Part of a small language model's weights: width 160.
MLP neurons of a small language model. Each row is named by its layer, matrix (up: input weights) and neuron, and shows model dimensions 0-159. Each number is 128 + 32 x the weight over its row's rms, rounded and kept within 0 to 255. Numbers have three digits each.
A block is one neuron, or neurons of one layer that tend to fire together. After each block is what it responds to, as a language model described it from the Wikipedia text at the highest values.

L9.up3:163140089074048139151119099098134103182150132161116114109140110134121116127136156158088110148075082144141087149154134163100107143197101194102145161130107144168116177092113161153192134150169100082065073155127137168150070115136155056093129122126172138114143137118140182117110043120178107134134086107094168096108144140130118107147135166106107149108109120095149116128201118048114084163182131107132134160191081161168154162134169127069089094150144156100140093106158103114116099149182125
L9.up45:066125137103144120131174126094158079188150114148146120141133049116154193120187116139102118124134095096119181134182092169154095147124096126095165152175114105122132155133117125145116164121116155142163122126138085149154098125038205125100168147084130120163077090110171130125148096181143141083128093154079171117133067187116072136110112188113091095099147152100144110084128106124075142178149137161115181078141166120113189167088122049154091140174137111154125161147142092072149151113129139
L9.up89:143107085152145120060126071088178147169126132126072115135111165104204109154073146141092080152142075112101125131134164103082088119101101096070170148102177078124149141106129171158111115119161119090137158149162120148129151122131094159119103125139093131116176113130120175182165204120151086126114122171144156129177099150080154146159100156137140141128121105157148189202112083079114120084141157099070162106158084170094168105157081081134166163057121107149141139115184161144159110194116145
L9.up93:097136113098102148207106109144118182119113106152201115136139122117099188081069133121095099152100126094129154103122125112112160125181118091098156141191169103115117143148137144156124087108158123173140109121134082145159146137070149086155132118172126161156136120182147083053189121146101099118117079112143117080200097129116133164105083112188146189144127124178113155162114114171067121100118115044113108126134123141099212134118085127119121144094122129104027111145190147151135103185139127
L9.up188:115120138131125125168151079120173093121175136150157062051151121184193090104138144160126115112088151166109139136111165104122120129170100075102163061086098144128164149144153131151122119079139116088139108158160105131126104159145113113091152181143122130162130204108155142097146096147109109061155131151151196074123082137136106133097053117082102170158100163091192106099140171117145117114081118138133168094092127183179127156160076096127140135088166099165101162124154075085155087185113182
L9.up205:097132064129126108099098157138097130146113151155154101107142084203143212136169109091145130126149086101134221107122108143200115135128110176135090100140157063089163104124105121177156153112123156132148093143115172068097107132120082115093063148143137114178113104054202111155179085140128108165173131145139134111127073132088100097117147126134097161064126129107160156126122113074141109178134162100113178078164141159178120119151084088106153135124141127204164149113126145110084123181118102
L9.up541:097106188151102154023113099107166202169090164153138147061105146108099133091082103137102111155126169143105160128068095125187075116119028129137198113138181172135154143083126144178167098107108100112122106135121161134197100132094149129095130126167151114130117120118167155134097144187162137082067114162132187111103062150210125119152093152146127149117150156076127179112094118103138133109098091117137151106154119129157134127164145134148101132091101139147184117151139125134168168126152142
L9.up550:149149095101108148158132101121167105064146089137097121149144103163099177077133153161113121084117082064138174125107136161151171113164042141143107122146103108106117172095133201172166141138151094109161122139123146113136116177068080096116185131139144114125108084154165135103159082152118137110103154118087124080149134118116129106108113186177104132198079153197223075139119086127102148180079147108161129107121085107143196155155104085131129160089086131117115138145151169101183162165159152
Subject before its verb. Fires on a clause's subject pronoun or modal right before its verb, e.g. they, you, we, who, he, also, may, could.

L7.up25:138089122131115119138106112172122116106119157165121146143126139101127162169142124155131152109140175165144099105129147101114113215069164157208114152134176127085088114134121162186134139100075121094154189172126100111108148134142126119080108061114076130144086114163098159117114124156100070071129163098131141131090158102114110154048076091093185176164122092118091144091118104127108111110117155125115121119210158119165157122100178091164193165135136087138143096107148156103160015137130166
L7.up74:146109083120094150152105104147079182132179141176095153143150093160072098166124143096195116081161147161115126176166108093132100158079190158149146170143054133115074111157133165132182173092141112119131137136114132099186131117125151134132079085136062127116119139201125075104086156103085084141175158126061063167158142084107145107101162141133113079144157141128120147190094136116147113109055148131118124162126145147075088139117097095071171118130177115160108105125137107129112083186128148
L7.up182:064171178119080078158115114105114162155124155117057077138098191143137114111140158133078159156107120169122161152111112156139113144159101216171136118166143110143200151100147135076153140142024112089188119134161114106080156109112133099129127128096076105129175107126136142072106153138108188162132119168092134162113074141170057121195151136148094109109153166114106111133181128157161099091103154120110111118190137112133130110192144140117146145098068102089127137161095095121086087127121122
L7.up187:153100157141105174060140138186113116119175102162116091157145103109139140178150159197208101128152149159127160144111084144154106126097177112181158084108153098130118122146089163181096134140086125123159115139102123133141131134162177162135108085156047132144074188164101155154074101147102127133088119150115179201108181103136113116110095113176097078122151067140137152205103144104085129062103110127074148112107156071121091111106103122117163108162163153125169112142080149142127065158156128
L7.up220:106164133114226135053141127147160129110103144156123061136119137100137173103132123149125144162121080138145194167141113132161099154141086145145134144123102161083151143113097163146211176137170088127170106105176066130114063123172155148139113124136118064145055178091158117096137137147152102120159064174125161159154113103119127108077094191159121124160145142076114091177118125117121161115088064153169159093140110111075097150098119119113153080093152164208097141084129143109145098120109115
L7.up222:170088170145114173134046054138163107095145138157173144155102130167122140099149137129142128171164172130201115136130099162119077157115122125125148090120117083154135130170113200158079134126142097136165123148165140154122167068136150113093175150183103144152138117170142101120132114117035164080138097123065078132111099096120107102110159123165097103049113105111134148169114160110120185049149157183061130115177117079103130119124129123087136135041108127150163130074151139121103119131130111
L7.up580:140091125088135195168166118113107110123165160201111118157094123063176190114062136175121139144109126205084100189125106200163108162125100218140093120144158136158136148135088084155132104149116102099149156094202087124084144125140191134088115099146041100165153178078102140120114132144130144101095133116114139135089118146095194098121123150107118148101121145152112195164133122134108095145125145127107154111152130081091131099120177091121137080105145086119128075108089108110071116117130102
L7.up616:108095177064132138086120103181077202103080168165147151146114078088150158136087156111134179159121112163104098080129153157155116143155154166165093118159146159158178138079180030167122076139123120130115137131129103173074081095163115117092123136075162143111122187128112115098114131144039128064091112111101156154138139140098092155163115188117136161107107126152150172141151098079143159115117184103093109173165097153103170138136137120107134121087144105199149147117058127143118127142149113
Before a person's role. Words just before a person's role, title or nationality-occupation in biographies, chiefly "former" (former mayor, former player), also incumbent, senior, Canadian, Japanese.

L7.up6:177139137189106092122158183163164122133109177135177107103117076134182180139147150120109142080125059152164163143184147131139101055201144133130115131129113102092152153172138141124189138111106104133138119161128090153119143110102117117157139069146155148132113081141149102176124111172101086115202115109093127132144082150167129113095095165126129099166154084187141127114115106111088155115105126038064148087131185081112165132078090096126196064088116093098098147172114114151134181131116108
L7.up79:120138150124113188054106108148120145131088137162096154081101148156122141136078213133124103089145122090145159119110158073164135195137166159160113121185051159160164093138127173142186099112083139165146112123075119088154107154134172110104112097123110123105158148131125138188204161131168130104155130099121108051128138125123078087110116085134128116132096134090182153155147119145095165110079113137125147117112141122119170196080086183096127138085034099136145141119108110117181068159160126
L7.up80:135094052191117100154105101146168142099094110077175147151098091137155126135153141101074179091149070104108173183094110175199161133177108137097082163150107095087113164133163094136155110107154132135122101141080138167137167079131170136104145101116166175105088136138161088162130130089140104216136155139151079112090137112159081094077110089097125151148128127150147161076089141154127105167121113108141147023142108147121158165126121094071141083148125131138086135124187102168160167140151120
L7.up159:080162090073085133148177155135138126086113115126113096134180116107148173116143123206073152122093070163187112135135142140120112152182153142124133095129054063139157173088086155169128174137099071123077099159085130099115118168118113068122171096152181123150113178095149153147083129129116126148073129111089112141154087140077123079115157122073183203092124090146188110165106120151130110097118114155126173098155122132119144167163107133108089114135093149175080081123141101151185135167141088
L7.up265:154148150194084101107086165161157113147136080136129056165113086150159170118134113074104129107156105105118162160160095132149156112125134164091159180166106088100159136084134148151220134128150103109112116159091112163131110057151118142105162085106168170153110098168168163152174173085122147150146109133082097169097115132155132131122169151151130120096082070141137136069059190150109140133106149114159157116199116154144053120114126102104122118119114090141142130131185100123160173127127025
L7.up303:102132092127094136165131177173156116161131129146137104145081100084180191167145100110110168093108160132120154137140158135120089091109119101153136087183149071125114097104128166068137122113202092093153140107136212164086149092129108171141043069169087105138167125162125173103113109167144115163168167148104104155073091146133061086139144131116117107102120155205096150115115145124099127104148107083080148200146120077192128076121093157173106165129100165146119149144079148153114143126106148
L7.up338:135138094138126117127106165152169178162089173148131076133107123113141132143107167113069130101148079131180151167197092195202155147153121150150109131154095110074123165112125228144196157111105102118066132183071097112146144051135090141156096084134141166110073101151140112170137162131127044134135137115141127170132110140162122111152113097116131149127102056161134165056124153119086129096143111085132142101161143103152108079119099043128143095124153103128126130143186131153128140161091121
L7.up486:099166119085123123051094075105199140199133188130150104100110152151110171112118103128156047110118101120116113087139164080161096158132194147163133109073214114139124108109143134150168154127141143120124102123115078105144091129076105165134195110181100122109121138136108124134100120113158059132111107144192173111124134146128115120084044125136109064063136150134096164201099099159111115114091103124133134085124165121072155103145118101140145155121129152148142141138222098164154125152154112
Subject before main verb. Sentence subjects just before their verb, such as It, it, which, who, that and, and final pieces of subject nouns, e.g. "It was", "projec-t was".

L9.up57:097103152159134147103118114109117109171131083085163157081070151091139167090064101112112088126060120165099107118098157140122144155133166166218191137127178103109106127124116165111147069123141104160154155168136111153138110160156183165079184109104075150124109164127130145157177090107131131170155108123173127137191107151109136162116150162115103118122142107125162132129173105109139139145159135155096148140130075091147132135164196127101176094072050119167174089123011157147165123128112148
L9.up121:125088118149143164135163099156151107117121152114167118122099125084094088132053109119110149127183129113116102166041108108126082181103152109170129187100177060156105135096090115102066087119168142140133099124099102153068089171140118123157077142117154104152099149124154190114156106106142134163139052160135155140136122149182120112127164219144133133078180124088129139163135142123171079117131131104195108147163094121073194127136101164092119091168166098102176111129120135126094059100133167
L9.up126:116055151096150177070133104175125176154087184186150105140154111136193138141134094067168098137094125154163113128080119153100116125072070184149144109107179123138099186123142075076154135073089107086102104148109132125120171112111130130080120131182129107083171128122166137132131117107151127132176126157180134134117105164122151110085136167139089145082140132181156124111182141064154146107152136142148191165201085119057139144132109162109184124160096148118163112094076125119088078110128169
L9.up362:146132121108186141111120111087097164147113170149145149140142130155120136135164144131139083107146116115054164136113154095129141167128086205133146181142107104126103151128110101146058122109099144130125119141051101057175165091142149083095155150117084074125080137143086069122108142151129081145157220132147104100161116156110158141112168188137137161144147090176137160037159147103136093115127174131124064175151186072098092136110109126079201138147126139138200077130107127157112129126146105
L9.up400:161126213135097144093138121140131095131143122144126094099111135105162138179181158107130052111096075149134072111071081114100074130100138120140172124101198132173111145136144110173076078084135115158079159130156121163091158128137159084111131183103135159138134063137148167129163179152141110111200102128099141143178146122152105168146142144098135172147134150122195135098116108116141154165120078123152136089161130092075218085142098128140143157115053134105165168133109154169133042108133117
L9.up433:142094153122158138079108086158137078142100184129153116087113120155129117070121148085115142115105112150171101183081079125108138137138152174135093111095130091137172091116171151170099138122087087107128132164102160057150149153131188208075105156203142149095145147145141116099147110087079137192154120114099140180046144159106068098137112145101152169145146152166155176162146140129063107118127173124076121151147110155081210148128142103093174126088142092098123182122121106163175112125130104
L9.up465:094124140142166127111097162185103096162130159155175177163130131107113118148093170130091157094131110131124081106092074100110077104076109182229094133104174097097129139119139078163106072093109093074158158113112110131152126184077146140158120192114221088139212152095124099151149171081204134140153102146109163117094096134108135140142131156154099157120083130145137134126115113087135123118128170095124156133164169175132132103139071118137148159131157101205173066117105107148159123122137118
L9.up525:139104112091045114109163082147090151198120107132106153102111147103143126161105159197150083127166140078173137123127120149156107160069164160192125135136151101138120130120126119140119077195101099169134086149137121123166200102145187147149112143094073122186193114133105168115119125099095130157096065124154099118144104130092140113128122208097100112086129130095108138159159088155122174135087106140193121152108077055170097140120139162083199128082112174130177100091133127150105165139144156
Prepositions before a named entity. Prepositions and linking words that end a role or event phrase and come just before a named organization or place, e.g. chairman of, judge at, premiered at, served as.

L2.up167:166182073097079107136107123167148118095156155131107103145112154100083185146078072178069163118134088124096155156100168149166090118136121167085110177082128107122128130157132123181092103118179123170084162099131169196112130199082097126183109133117087143144165121073112109121115110135109084155145172123085148133151162156080116193143098107099141118137119131159174105152184107091104122076092102113092092080129133131191156121126030072147153074116131114154121156156103106165121107143112110
Clause-opening subject words. Fires on pronouns and relative words opening a new clause as its subject, usually right before a verb, such as which, who, It, This, There (e.g. "which took over", "This gene is").